MLP neurons of a small language model. Each row is named by its layer, matrix (gate and up: input weights) and neuron, and shows model dimensions 16-207. Each number is 500 + 25 x the weight over its row's rms, rounded and kept within 0 to 999. Numbers have three digits each. A neuron's up and down rows have the sign that makes its largest values positive.
After each neuron's rows, "fires after" lists the tokens most often just before its 100 highest values on Wikipedia text that the model never trained on.

L3.gate136:483497479473500452467513525532509515471503487545462506536529473518507544475538481479517445488504547478512491564498491514500510498484494476477511514522519479508500505488544471522483505525486476500522518544500466499493483515504493536529474464449534523552458511471535482504521476551501493498487506515529539482524512489518493509529530530479543509487508499501490477495491499508492519547490506514494504456510518476565522498477480488508484480514477510494490524473514435519465534529446465514518490477490515500490524564504491448487450498481512469517507547477481480518448470495525489511
L3.up136:471504508490455493501534579516487480481500541516499432498489447456485487500514494487517446510489504502499504485499509514498554489483496512509542517501527484511538491480470517508524496448488517496500450497513500488483467482502548487549536560507495481541475508486483500496549519536444537501480515500540518456516466496504535438477494504519518501510525500551495486539559495486486531457528533524456503485521527506538497519483518493534512474485508518521503478503493481462498516497485463456514509498491511518475533496500501520496476550441456476522504526489504526512493478495465456537
fires after: " A", " L", " an", " com", "od"

L3.gate16:513509499539495491456500480516472471457451486452501559556524483553479517511460459516525493477529483499514444514508495470510426500520518470544489509504480483550509490500439518479504481500518471488516480487512485513500520478512517486496514515473520518495457493513521490457504517512496467547514431526527482496474492525534496552496474478505488511504492516497503484534524507484483543488484470494543453504508482539505461504459481500485497514475496508507492525474513475503487517493541486511482553459502541519464491492549493521485541488477526462494502518496490449463502493490486525487
L3.up16:506532536470524493496499458467448503475529501518521521451504519511455480491538493465508528513526496506465502536534508474469468460454481483508507541478448475558518523512492533455499561501495498495497481500544531451517517480507432500480521484512512525459504495501541530502516500494495510527496437543515418534505513527473493518526517528522531452481476475514491518478507476469502511504493480433531508527497520488492468484482540517475495494521471507481497510490546472480520494497440490532503506476494525507455485509522521468500530490511506509509494484536505532505460480473467516487
fires after: "wo", "eth", " g", " B", " b", " G"

L3.gate14:526469519522500480520531534541513465498526463510485496533493507533517511518507492506485543448484529505478505477495555459456468484501494505477519493483555473498525463491463494531497509472508528485465474498514456511523491530533516553533508518525547520494485509469492534472530533514448509496506457515507515480500488492496525499518500528461508524499521564473521509457507507477490472472511483531497490502534509485536537544468481536531518511496497496512506517514500468481493544484470507450471507462473512516495506542562497534482518506493511535518476493503472487526528468545517495509
L3.up14:483515549471536483509467493515517516504471536477501473476483532508582522558494464478477505498495490483480549491528561549528492484467496535527513599514493508510524491502511486474464517536512502500500500516480487474526480512525473477485485484488472463487517498486462466481583473502508546559509529489552496512501498488498503548488478488497473470539451520498517436507460494470506558494498461487471513504499465476493496493488433470477499521533490489474497530536479517482481460475461492520497484523534504506515498490478543497500486497476488479505500514505491505514506477498507519469
fires after: " in", " In", "In"

L4.gate76:508506524456550492497506480518514463513528516511511514460507481465522477546463519504509525514519496512502501511549549507464486504491474487496534547483471530477495527501497503484483511467513521499454476496485476510511499497483492470484520499508523551476561459522510483488498491491485470484508490526514488485536506522542519506502541526475484527506499535545515513507465465495465480508522534496495512478540480498537495518524479536515535538464523532508513501522490481517531518525525481526494515515552482464452523531555467521443496515503505536484500519515513467539495506437487489473
L4.up76:506530523519524516553494446502505465486479458544506514504474519495500504482445493483486529492514558457483466528499507475548504522513527451469495451479505497462497521534549531478465538464526499522475502566487488537507516529494507501505502518465479516497510511548499466512528527496494525481516497497468444505482473481529523510509505496475510511507506476521471487477460523496499456530485507513482473488509478483545561524513517502511535531482552516501491487517482543511550504509499453486529472485529514490443483475525495490473504517448521510477435514524481495482470530488465513485
fires after: "\n", ")\n", " l", " s", ";\n"

L3.gate17:492480474551507515517522498510504490498474446513462498486514475523521491516497451473534524456503505505497492504411485547469492503514489519504497526495547503490506505454535506505541571493480487521469476478480455467499505545511515504471535459498535518521487526480514471470499486526493498527486505479488519459461513451502529496467499503483500523486531491513471470484513527498546518475506492490489483493496491529516527456502478487522470499473496520477521482520494464516571506547548505515521502457547522506498541512501491465519509516496559569518502537483470476467495486539463498493
L3.up17:504453505545516530490492509516482488474457529495501505496512477497522509527531525481511514530508476472496473493469555499527496541509509484511479527458478495501475484491504515512487510505493470490421505532490456471500521520517479518550506519521464496480497453499483500442491507501473508477494479524524504492502490506497502561481523500510494521470509506532488485479480502498488450503549487480516492460478459514501513510513550504493502497486465536551537524453538469497525484501459468462552500509506441535531491470438502508480502506469514479475516521531477488496511492482463483497
fires after: " l", " a", " det", " ch", " D", " g"

L3.gate56:536484545490474503484527526478488513519509475520474535497498475462479497500502498486505503460536519470489539505501552507495491500445471498447493490480510487468487542530496488494530522479489477499464525461467486465512516501506490530509476493556542504529531488464532506487508505496499479494509476549489479494477492484531477454480513535487552460487491525520511471503519510522483463522505486541512511493521533504551491504474543539489504504527503484500527473480476489544524570486505500492475496473451483513513488518516520514509474517466555565501504479476492522503492506448501476487
L3.up56:526497521555483536476511473494485523525470499544485549487494503490476502518509471499508488487524511532498547521510501506513486553513509497486525484460485514538516508502480454491503517490475483493463494469488499523456504523490487546483505509520519479503529504469527523494467518511522459540501469513453490486511497447507470443473536548505546471487526497491495500525474505499507473487491495540505545509498490450510531512453516514470521537512445490485494475471505458513489509541467500480489493514453481492493495514510497507515482552443495536481496499499494510508501450464525479533
fires after: " D", " d", " p", " B", " L", "R"

L3.gate212:519488451477514478454488482515499508521525501494496539510536481469479502504504499512516511510445534483510523461456446503497513492521519510511484477508512528540498552489529513502511478493538458494471507516466543515545516522456508475553525470508475510535498476488531472527476499504505479489523537481490493522514496515485532490504514456523488520466506502505480463533480489524467539566498557467527470510488512525535455506472518529497547511489528458513502481504497526504495521525517478525486542504488465528491489455537521530488512478532513492511493507487531523513483483517487477514
L3.up212:493484472522460485491519492520479500486470529515470549496492470495506448505471542478508506450481496495470478513475470499533495489540489500502463482494494481487473488492513561480510561517474461480545512510504496543454510482521520515461538486446520507525510520485513523479512514501512490481487490512513500460508494497537526527520535517512475505482524509507493446476471428521537492465506514516499497470517555497531552453498481489491505471489485499525504496492538510490498500500494498512487490485468526521489511527475501493528486548496525478448468478491456510516469473508461514462
fires after: "g", " g", "ict", " ann", " med"

L4.gate119:505518516514531451463498587470511491486501470472484467540485488486485494477501515470480473519498517480459488510497507517519455492509504539477465551492538484465517481488502491480491493486496485476528489493529501465496505540492502469496490455494553536473488504522581547525526527468462505524480467530462469482476496473512508513545491476502490497536522536487480458507473493503516521561464488514486481501541464525489491471481503527491520481521498510475489501478496479504498547469473552518528473477542493552517543502572505492505500515553501517504530480497492494489563532475504473536
L4.up119:488514509475491458536514516458494514515486539508497486538487488498495483468451478495520510508498522497505532497482470482499529444458488496505521443519501558486454501518537482495480461501483537507485482518487523518481468449502503500543490521526526495493479464503494527537527465472525474511555447509481476474453487513519517489476525472506508518477536490467518558475510517460518538510505499483436537527496535462443485490537507540473510507492528512509476510497540551499497505493471489481446492501501496496465503526517529469528508517552507508501527502445507506523499528478515472493
fires after: " Mc", "c", " E", "p", "r", " Port"

L4.gate245:517471498528497499483507509540504460484510450469514476471488545469469502498547472508530515445496484517483473542498512520480491522465531521463503483497494515500488520520520492464516551501477504578473509521499462511503496492500490520544529457506509516500502500483435485503521485493517506493527465494519507465520488519487498480499492458450512495507491504509502518481451449542490501477561490487485500491514472535490476507544477515477485508524493541483528525473467462527517517525460492459496475511503531498527509561511519500458452502492501522493527470457521504508493519497478512522
L4.up245:535517508517495466517502514478482457517469482432478458516553516501535465514532485483548504494545484507489471516540497499476518509488490524475544537529488505510509531521508512503481483507459521461548485509509468491492511470456512544494514455522476492516496480515492500506516489502493522469491520488481496531486507501501466523464485523520441496537472519548489526501479489467512488476505507498472517502516461524547521528536440514515501534498530551544492499548464488559503484453506519535555522518560534509490493511464488506532486466488504485510481471530510487463517549499519527494
fires after: " f", "p", " W", "F", "s", " T"

L7.gate66:499482505532469471466489483458479471508501481486488488490534483507462470477509502496542481468494489484466506535501468540500465469486463526495526479467487489521521489549522481489525500534515505522497519468538504482498470460493523518524498455497492495565486509495507466469493531516516485537504500517495488545507485452482482481453472504476474536460473486516500470520524513518518545463494511530498496501460529491504507447475491485494459439518491546509487471448511533506518538478505547489508496508528523516482490508485511501516478476487465562496486502525509487495516515512471516500
L7.up66:483460488507490496534504486524442529502499481533525494529463525457494452526509464528490473470541491502468509547487498510498509543509466503532544487484542492505488500504492501481486489465445508545465446491472451499479485510512521565484469505509500500555475482505559488504479513488479493569508517475475481522515512527477501499528455487473482523479470459498524515519453494510495500463478495541487579506513527470550520526491578469511516494535521495526514516476510520474512535548506490498498496499489542498489486470494512499510521494484509541511456492498497515456504526524535551489
fires after: "1", "0", "9", "8"

L4.gate238:521533538517559522527508525499540462477475527482518498520514532482539516509496498489529492463512484427528512486512528515486487450540511507478483496503488527520505444481487469488489448463516535506524494541518499466442484510488487465462458477458515491508509531457497485469478520479488504475472488490519478483506555486505542502482520455518522511523511473496537472491503462478518508523541520476529516497500481565468501485515513468501484509469480482524471495470494474493528519513514485497499492506485481496515516499531505520442454481505515506481511503465533508484549500495451499507
L4.up238:495452476556478483526452515475546507507514496526492488496475533500496491483497513481536473513489509529497532471502478506521511514530493498519517515502512456487504505489455505490496498517508530514492514521529482534500512477524538492494494510502489506508491512453492511519550506437465460508504440495513497490478518453528478494496487520560479504512528524498487529502487522495541458482519467515535508545440511507534539533504503471509538526534478519482524549524453538455529490442470515485503491504530489545483504527522487462498492522459542506504543480489521506494509457515494504502
fires after: " P", ")", "P", "ot", "O"

L3.gate276:536526478470488496474535517466528494509496521507503496543499514492483515537535496487478500481479503503520496495485523482492494509536508470483457511483513510493546492526469460496469495427499498503520531489560453495445524508483497530489531507506543513525547498504481486509505553503485509501521499441463485453517542479525507473503494504495485499520495524530538486472492522513503501509510558497507502536509489482533486506529483497556516483520498538543493523492446497453488494442521435519531545473511540454501512547503491507472518535488511498472479481506509504517530532490510530487
L3.up276:485489527535478503488527450491465552483488500496481520488499486533470520495500484511533506440471483517461495498414485517517497485466499455470515476468508503481500498475486490491500524485500479515504503522546477516524472544530495503537477510471506470500488558446476460477520535459502516467515494492497511439512503512537505531481453508505467500509498503529485482502529507505541489470491495566529505509461512516494520475508497502460499506479441503496499489529504534515475495471465511508466506529487507445515550537469456491483516516483497441518491516481474500499485496510497471537
fires after: " G", "ot", " P", " Ph", " ph", "ri"

L4.gate233:488517531491534494505527471486526501503544491460491475538554513524499488532510475499498493530477513498489495490504514487506496492501530508501500538482539501534523512491518475535473454501499486508467518554477500476543508503512494483499505460475508536486484497519510482474498508525458536488511491521441518490499496485527469419502501539547509494488505499490480500495448517523512510503509510450470476469487469543519501517489485478486498452484497521504523513498453515493566553486523490552504527502468494531457566501541508529481497485513528526495484447480505519509524480504456480480
L4.up233:470516484508435482524481482511482488514496510497501499472519522462537482487515474502530499524497473511486501461495543511524512478484493531467517518464542475478482504505529537486470474516497514465492463465529506484511487495535477518480487465508511507536492556527519532520438449490484541513453492525501495512491476465489467488460527516475458498511529514485487489469485534450532501501499516542525477493492519510478511499476529465506526503485506506519541505511511521477563530517534523486494520504479450502506462493452518453477533484509575497555499490522528512466525460500511492444
fires after: " ", " un", "-", "E", "m", " al"

L3.gate166:474535484491548509525528486505511462489493544476512466529496491510480466497519502498498508544494465503517496515457532500510490473482497438491515522494514489495503528489489519495508538509493486512495486496538528432516522474497543519482476483473500522483497475487525494543490460492482516494511470535488495517547484521538496489449460487510446515519499483526458514492525480498509516489458447499511522527515534528524504510470495497492507465473516530559530507525492532451523496525515462495470466492499492513510507495485528531486461538473506477464473491455481496464509479513447501484
L3.up166:479458449458490485533490462474474513497504499469502523504513470510521508475479474526475495527486475515525502524468494509495531508531485513482540475576489463452517515507460499490504504533506482515486504531494488452511508480509501541480519512496503506512508490459535528530502492533542471515509534531492459500503531481507509483487493491498459457523517462513456492495551470552518465521535508481464506530482500496536530509510513486477520488537513509529473508477501535502471520501569519520517489492486491501458487457482479515524468514508496451546495445542478518476508474479508502485
fires after: "0", " b", "-y", "ib"

L4.gate235:470486434490440461523471501492556498492511483509482528483458474457473472482491538501518521508516483510525489475473499498485531499486491528528539478467555509485494470473542498495565502455466491535501512482494481515498486526520565520475543511475540511484489495524510487515469551509488458518516488511518500503495541500539460488528523499549503470526454494512485450486532516552524501542523483487540489486482525525478543510457550500495468458523498535462517546527458503471487488482481524536477476485540532484504522516506519455503519503480514498511521499503500462472544471527478475498
L4.up235:517504476474483519517527500463487490541505532517515490467520503458479474510485519485511515531504456502502527494515484485505500505495513536513478462563486516502492456477450537457551522501498512501538499473525511509477534527523518511512519482503504506495487511433539479479519490492501441484512435531444486476466494530493507496502470489497494503467482533506494492497490489478526529537449481516538532470533506468532508523534515489502490493548489520455430467486538468514470489500468521518516497502512468525525539546507506467496476479518503498504505514452502532492557525558503472499
fires after: " g", " act", " j", " women", "g", "h"

L4.gate140:526490462529490479498513486519495511494468527505461556514515519508506513509509544510532467490552518508527507493491517461509482476491506462507499475523466504477499473525548527516503532495478466507515540513455494537495498482459520486498501501498516538511495502470509491493502485498455468452474497488464468558516482536499523466515509485507550443478474547531486457494516498479502481488470509487445501508528521536518502524474458498462504472511497542508513483500527519498473496468463493505515552489496468514470560518515492557496475477517486500490490497507460538518474477543494466493
L4.up140:484484527522469468493489502572468508521518469518500522498486479505499530525479517484442513493529484493545513511480511466529511492497516485526505484467454498503510464525524478482489486510535528463488502504511531507506519451504471541517452466484496533520489461522466491522481511545490446489491478527472543543495490504453519515537516475509524442493470510475472517466494497493487493508501463471482491515498517496539545516533491514488531496534544524500511525477568521538520509521484484515481497500533477497503523480503525497481503488489529526487527532542486491517467496503532519466
fires after: " g", " th", " L", " W", " p", " G"

L4.gate88:470469475519501503492488517502461491498501505476486532535501486452502508525537480507531511460485509490495537553497471494485467543487506513509538487521509438538516540500476488502551538480493499530525513516490497505535508495494499500489440480439488499547512502497491503539515490471521511469499470491517492514496503505496510497439476453509515521541494509506506478459512505483555511465510477491524504470496553524508499450466457564478479507486497555528500479489479492523520478465479509493476517494507558475517512531491554483505528453495492476484511475505479526526455446497472500525
L4.up88:516452476533493507496474508512528507501519515511521515505487515497497534515542444510506487471527456547498519499509487495535561491549488538568528536474480504503512524498495494520497511513517511544528483491539506528521495553475466523520526515481497521535484502487507504503496509511473505522477537457523463466503522525501485495524479496485471509483534506514481533520503510537537493471495478470506465506500481475471458449526488516474522527469479459524552566488493492561482499471479446471504533478521501481500545489465473471520515492518496477530502509521479473522515502471464505468
fires after: " v", " G", " V", " M"

L3.gate209:489539518500521509463517503504524456498513491534460558511525513509445517503515461505516495468484534488492494485514531524500500519478511439480523542476484482521475476482506506519513514512517513502489490520513466443512514505495522482471496497517560514491437502487541488473533526467479506482469558526516513514537447517484482485506508508473514466460534503552505453491501482532482493523478500508493496479542493533510512537478487520502560517502479519507517506552499475548515524514452470523506491459509513470474522517444528527520485496505483500498510482484497486514517469528490504495
L3.up209:474452537491515520486440504512545489451490526509488508468465484530514480519553453542468516519480559469465491512520504511503484516492479537498458515479496514497522477527478486504516521500512497505523512520509464517557473535549519499505523495488491494453521465550511517453500530524473544498481522492469511498510485472520486442522486492481492492518502501461496471526502533516512504461524433533486519512510451490488509554533505456486509508469537468468499505502513480513501522494520466520509474507503505519505472498504479537491431490520495499500552485518521495458515492543483535518
fires after: "R", "L", "D", "cc", " B", " W"

L4.gate236:506483495541493465449523502495492502535462510490494501517494529492468473501463510534526526456508511471499484507530517443451446510470496491490517495535539517497529522507504476483519598464512483498460487552475496533489503494508508478479510471464517508495507488515534438476473506512476511459522511532496523479509472511512544485479488487535508493468492514497500508548512508500462499533486493461518482466536430520544496486504497463493460480446490505504478500517471547531544483522501499527496483487487505548501471491522556492501515513537491519469470523468503550485477510497504490469
L4.up236:474532536513495490510522453535490471560499514468448488520508479504469476521497502489502530456502473508522518510469553493478498487511495462430493508506516471523488531502564532496470497469492501459498456512508483442503522510505500475505510476460494497494503515450492521527491493526488534495517503448502506521477477478561509515465537528506528456501476512494477527520497506464486486463508454505489517489492493506502530516504487490483494488469495541463502492485502558496517507501486522497509498501525447548477500462514507504510494485495505501458469518486478511485495500530475541573
fires after: " F", "f", " qu", " S", " Tr", " f"

L3.gate280:521508502497443462483558525501502470502492493503493481478505550535443552524456502484508455500496525461489480523508553489466449490461507520520503496532525471486510443506484467480509468477498472521460569531519495486518524481507460478499489482536520527483482538514549511482531497519541525502495480499459491496523503480514526489502474507490542515512484495502543498502504476516475511479467501502497499492531455555513456523453501483529465470527524492506482457503521512476516490487511500481475475482460466471431471477498501524511514491479518533471537506474527507515514535490466517491
L3.up280:506468499485482487506536539504506503501507499488485486486466507498484513522512495499504455504468556466485499493485524500498492453487551504499521492494518499520520449511503506476484471508526509499450525513514535540520484473518487487518497522509507493508514473483489493547511474531556506497492434515468477490499486488531517472470545525509489513536480554502517511478473454534475499499493521518484532505547453556513422515495504503492515496538478505481497442487531506566503481477549477502483466507438492526475494442522533527484506504522478502450499548500490481528495527488483459476
fires after: " (", " S", "-"

L7.gate225:537521458505499528503454510549552508463524469499486505471468471490465459505507489546523487487518528542511508527470503516524523522525488493502511528453478539486559479470488494499508501517506585538510514537509490528536562480476467530473486491514534516512499504464497442479510499505504515503467544555492507485514510504520504504549531532513492491501491501508507497469507508479509532513450517510482460490532500546512453493490497528535518496488492494478497476454522503481440506537509482527468484520461506507454490469508483523498520473520501547523476532460483484534486467487521518517
L7.up225:526477514502478457510490509492495517554466451520531503507500511531481489503516484494530517482535511542530479518512484484452498502508536507514516554547486474523526498507458475481490469523475499516446459500527503497510488500483501512526504447483506501524490566510512463496532494499522511511482493544533512546490548539457503485512489480481498475523488504515501496482516488493501460490520488513479443476525489585505546524492548509499525484523507510505489492474549540505498488488488470460420512497481473503527511499517568500517528449475520511486487519457457526516498519527507538512
fires after: "–", "|", "0", " ", " |", "1"

L4.gate303:530473525488533527473510462496511490484484519451480489471498521498532500482495528496475473463510476492517492514454501522507530517523515462494475480484509492502526502502489542514514505505521458466481495529481521517483490497526489507503530519512488490572452532525539471464518516470502465491503527494525485506491519532542477527522521516497516548490472491490507512438483490503460492548486460472499539481550509509510496556491480513517471468534527520513508523458498487502447489511483515517497472505493547495496483483471514542510457442523487510485497514465541519489442500471480476508
L4.up303:513480535480486488462471485488480547481512539477495532479494447446499487502480497498506498460513480502507504519486478517486485461492496465474520505532497520512536525475471478528486531507543500488536536467533520506486473480495510513554514540527516511526462480519499478500534507507501512485508484525528508495484572502478510474511498546532471530547491499481508476476497494513529498510500456480610492494512488511491508508503485442476515491510471455521547481539495505524499525493512496482528474504484529502497523571490459429498484485476505504520465505512501517509467483486515494479
fires after: " p", " P", "N", " stat", "P", " pre"

L7.gate195:515516474509480474503492485527512524523546508528505511526475446508464492554496536487475463491541506512532497498465515460488461514493471507508518535505509486531507521517523507542474490518543451491506501528504493472495539534486482504507550467504538533482514494471502503473502489502486514546479495467450477499480506481501472482558453479525512525510499527531494485529488531500499482452525514533493508523511521547511489488450509521517474531516518480501474478460503477509448528440486512460456479494467544499493532517458509462539471496523491493509502504485502532495522493471496516496
L7.up195:482477512499489465520477502504494491507530511478510506436449471490505467517455486501487475468480478505459524478527530469519503479490453460497503546509520479438502506531486534502522509467491507468469497492476523501484531482521525508465527484490513541511505500512525528447496471527453516481498511537508512483478486501523533486501471477529481509475522488495483521523510492496528495533527489487480539449489454517520488493533541479525471519529516533483487445500491473483526468540510496524579513478481517489497510513516518539492551539489503537479488527483513545490491519491493519475
fires after: "v", " s", " inv", " ev", "f", " S"

L3.gate214:508560525566504489481508482524558506490477545433553486538497513521505543465528531530501507526496493500491460533464500509541477488492499545516505509480515523504546491525524466516487552498496477531512494492482540505500542481508475528529495502476522526488538455511480525485499519509478523487459518511492544513536523495497487477517484521481485484488483514487494483496470513547493460514492519489515479502520484550508507489485502510511490488532504494550480497468477499497510506511512501506500480479486500485485514507520460536512471533506514510483502529458507476539499515457509527488
L3.up214:486552548488527508454518475525507510515513522469526520493505487496489508461535508534507508526455493503540502520477538536491550513477487517490525491508488513503540528491509476524510494480453489486499510441493484529480486451517499534523472537519497477513485480500532512481500480543542517443490507509508511537533500519543528505484477469528505540486496524486457494521483482521536504513509511487503501492473460503506523499486541512484546478567502478509489498444487477505505526497511492592491459499495473527537495458500497508520459519491475522480500483491531463501551471454487527528
fires after: " (", " en", "-", " co", " re", " un"

L3.gate27:509516550486516509498493528493529499490540504488504465472487497525491447495499506500451491491519522520546509528476519507492492527487516534512507552488530466503521488525532466480513535459490439494502522528478470505526518459500502466561525525502519520511508449531495440485526487484472513531534504477503519524498509511519495533508472465511535454528522472495458508517483489479467512512449515539506521496522481551461532510487473532496475473522524536499473462551460493500495527490541518542508457475502471506505490547509499491478482492455513535496459497472486464449484496457501520480
L3.up27:563511524501539501492515541511526501539553492493469482507488491446514530497492541482499536526471472492519502485460514509514510480477508527521519514506506516505456477489504499511522457467538502487462493491517494501469504455492512499548522509515505511507518494511478525519464519495484518479515521507465538494512511479522433503478476504514465479526561458460535468491503522495500469484500479524506504522539487516494491524482492592511502520499509462467503462511492507481500525485551505465509503498529414507501509492539499506477540517527495535514490517499504478500485498468446500508
fires after: " S", " s", " M", " N", "s"

L3.gate312:531453504482511507535547507462552466496499508541492486519542457500499503495439496507531515461479504506477482525534525476487460494470494472480516569513503534480493486517504463503490529478516499468539457522526495509523497506508523488480518545506512493481487514513465527495501488522529513482469482524498489427465513473499516513543520451549497458506475519503532521477515493452541487464519578525530514548510473504480480473489503492538510500532516495513481513482484474472503536489513470451522537499514538449502540553508506511487490504465477518466519498490480526505468492509471479489
L3.up312:502515532514528560516541524478530486523497457515470466494514514526514473511536504491500547498509521457527434509510505491481464506493483482541471521549497513521465533515512447516484538514518513524533433525504485525519517493468508522539489486500521502477445529512451513444487498531478511549473517528517523468476522484503484520525465461501512500525481528486483516538511495488489499497485533553530473481488469509528541485534499500511463549520494502497483510512541469481522509506469499497503526498479481518530507521464511526506506505452514518503536547445501493551491510492480540489
fires after: " A", "-", "A", " |", " in"

L4.gate39:541508562553526480465497467527483458488497540491474443522471485501492525497495519503486444506498470442510521554471497521523527471487522509528455532490527484516511505526497488522526525490555449491489511492488504524476534501469482508477485506510491521492534555517499435473499458511498530516478535496446496465508518487489502498492479488520513493495496515545521482513478550506491479496473504479458464495523525502513496452480454468492491497471519506478493459479499465491530531504524529491512485497496505545475495514562495514512473467497460473545541485480485476486502497491497508466
L4.up39:534521500508527477452471471487501482488510483534499458519499496472487504430522492542474455479515495490478510514496494476514507524515513472511534512524524531510492512529516488532528483481520514531533497539485566482421498506487569482544489522523498512519499506522504487535483490533485533472523482477468501511520524513511538505494480506495529475485505494502507471480515506540489453498540511499488447486494490491499473493468460502492458500522520520538501502501459466547476519484497486512555508499516464475484511504507476515513490505558464502541482508482515529520485464490486535499
fires after: " S", " s", " Re", " Comm", " ex", " qu"

L3.gate224:520501513557536494526501489493512464499516512513475532561524517524495514515514514505509479468489504475500530510450532479473533496493463492506472500570523506482514484524476474502496509494516488515506545535521528495458537456485504516505469503502515517473531467516484436445514479523464491505498493513459526508491463524516511503511505506529539498494515462529544492512481534491479479504544457482507512469543438518508498494527485538510488475509517479515508520519508466479549525516515470506476471473497512518530533518494472508489464507531507537478511471459480476489540495494461440492
L3.up224:508478485511493487513515528523477524531447469478485529474503514544526492503504509509507501582541473524537510507523480452519462484523506550522547527506527488501518456540473513481491493500485473502497467529506469449529533525487504510506524532510490515546527476453473553511481499474477530498505469517498532490462517469515521523496459495456498505485483531472521480537482478487470479534456473498466446459499516522504482502489516499496503469514540543482549507497546492496477466502474507488494508494529494502515557494508492506482513487546537542517524524482491507509498501503518539498
fires after: " P", " S", "P", "C", "ic", "|"

L3.gate94:558467500511541491504483540515493476498529467502448482462484499486526521517537542489557502535472480462473516545497485506527463437517512491512485488480515501466497523512501487494500496492471495499437530522504502516508540503507497502497460478460488503465459469497517505480508538542463493475450490481527523480477491480552529517498506516535532519506486500511497482508491508472479498506485476532467533457520559507538468561513472514518473465515514540496482492504490447500507511532519524500533491492522485497542517505583477537471496515522490527500483486511496483535548502504509489468
L3.up94:481481509483547496523459494516513543505554486523457464505524517501490462503516481524499494478452470499511530498496497445503450495482499473483464499501469489462541490513526490499512490507452514486476529551500506475533528507505455507491505502448520498439519497547443533544457509527504512535446498509494501471511539475550514512477519503515555513533506492472492471509527522511541526511487468492456542483506496499519456506480491484467510501485551497476467478504490505509485513517505563510499466503504508495491514494580487529554523493523500517522456482518515460494508495490526479532
fires after: " N", " I", "I", "C", "ic", " C"

L3.gate172:483561514525448433475501496475494500488469440463474485487447518470470526495497503504528504500490469514509493498491511534497488523506489511490541469480521489535513487539516476480528517496541539542527503511501484511512487509525497498506562521502548504535466488504516516529535508527494493484492475512477487480477472490525523460480512487486493446494536501535447453531528506512513527518498522514469522493543463498499488516497499488489457429537472544520499504539466529536476522502482519528505512458491517475444480483491487514492487474508480520478523511497509471477520542452450505535
L3.up172:492470451534480483459536502469521519465470484564464496442500509497509436468512465476512456512484468491451482539514493501522527471489459527534492484477561490470510493450557485496497525501519500522527500516491550501515519505491498515503545497518521522492467499482562516500550505444497468506498482524478472441507522511492480483460496508504498516527524498513469492517493476474529528547468511498488510450513529503519525536530490493528463455504510483477508525576506510506484516504483484482523481462544477504431494497476468525505491529481493516470519481522525480532478520536478491502
fires after: "h", " H", "ig", "it", " h"

L3.gate251:448476537535541467516498451526482464504488512512512506483524498493517518510503474517479496499501492474449509493517513498524488531466496470516532545521505471506553533522439539475471512449455496457516463513463477520493537491491510538527547524510525484497506504558525483495479471499506503474508504516481512452506487480501493494472525459525491490481483548517481496474516481490494509497441463543517520460470481489523495477490509491509545527530541470501494508539564491443497518494545462505501472489507463517527472504463506512496535515495525483493470519494517490498521493534511482503
L3.up251:534452552486524505473510522476530463518514483478498533491549503472484492502483482515500503511497543515480532494470512511513501531477482479488511525474491515514511506484519513559539530452499456521495565510532475520492542479470514492520509524502480490525521490479478502483509489510525529478499491485519522582531503481470503549450478471475520502492485509467508531481491484515509491502457520461499499489520533474511468507480501519488459546511521462453502440501509501455510536465498473474493543522516455509488484534511551496493516485520496501473522597484498514509506496534499487492
fires after: " S", " At", "B", " s", " K", "os"

L7.gate27:531515482470509528503467532511521471482514497481457465535499502509461520490506506491507492524501543491493495492483578541522497514483526493482532556508521489490549513530521523550547474497499511505505516489478533427485557498560486542482514520499509513519527501526510489469527482474534507529471519540522491483510499479544500492549508486461497507474520498481504470470531478524514503531507523500524523491473477479504527490479494541499500479504500537499519460516532511475496468490516441500540507492499477464505492522475482491512520499490494538456469553437543495539508484504525571497
L7.up27:501510504496486519512517521528500444535498551503499468480506535488509493490519539515483510463539455496480484499525552492468524452518465441436483471445502476511469494495511494513541508524473526502503505457486549487501486504508425543455506492524514501511481502483512513482535462500523522491497525514503466502517450499492502477528528501521471441536471501483511529501511525517471444496484490497476514470563520527532495470545455483521506489504485509496544476472465495511520509533484515523490476474461506440529493544499521493476527468526515479513474520494541524522516514479554464510
fires after: "–", "-", " ", "og"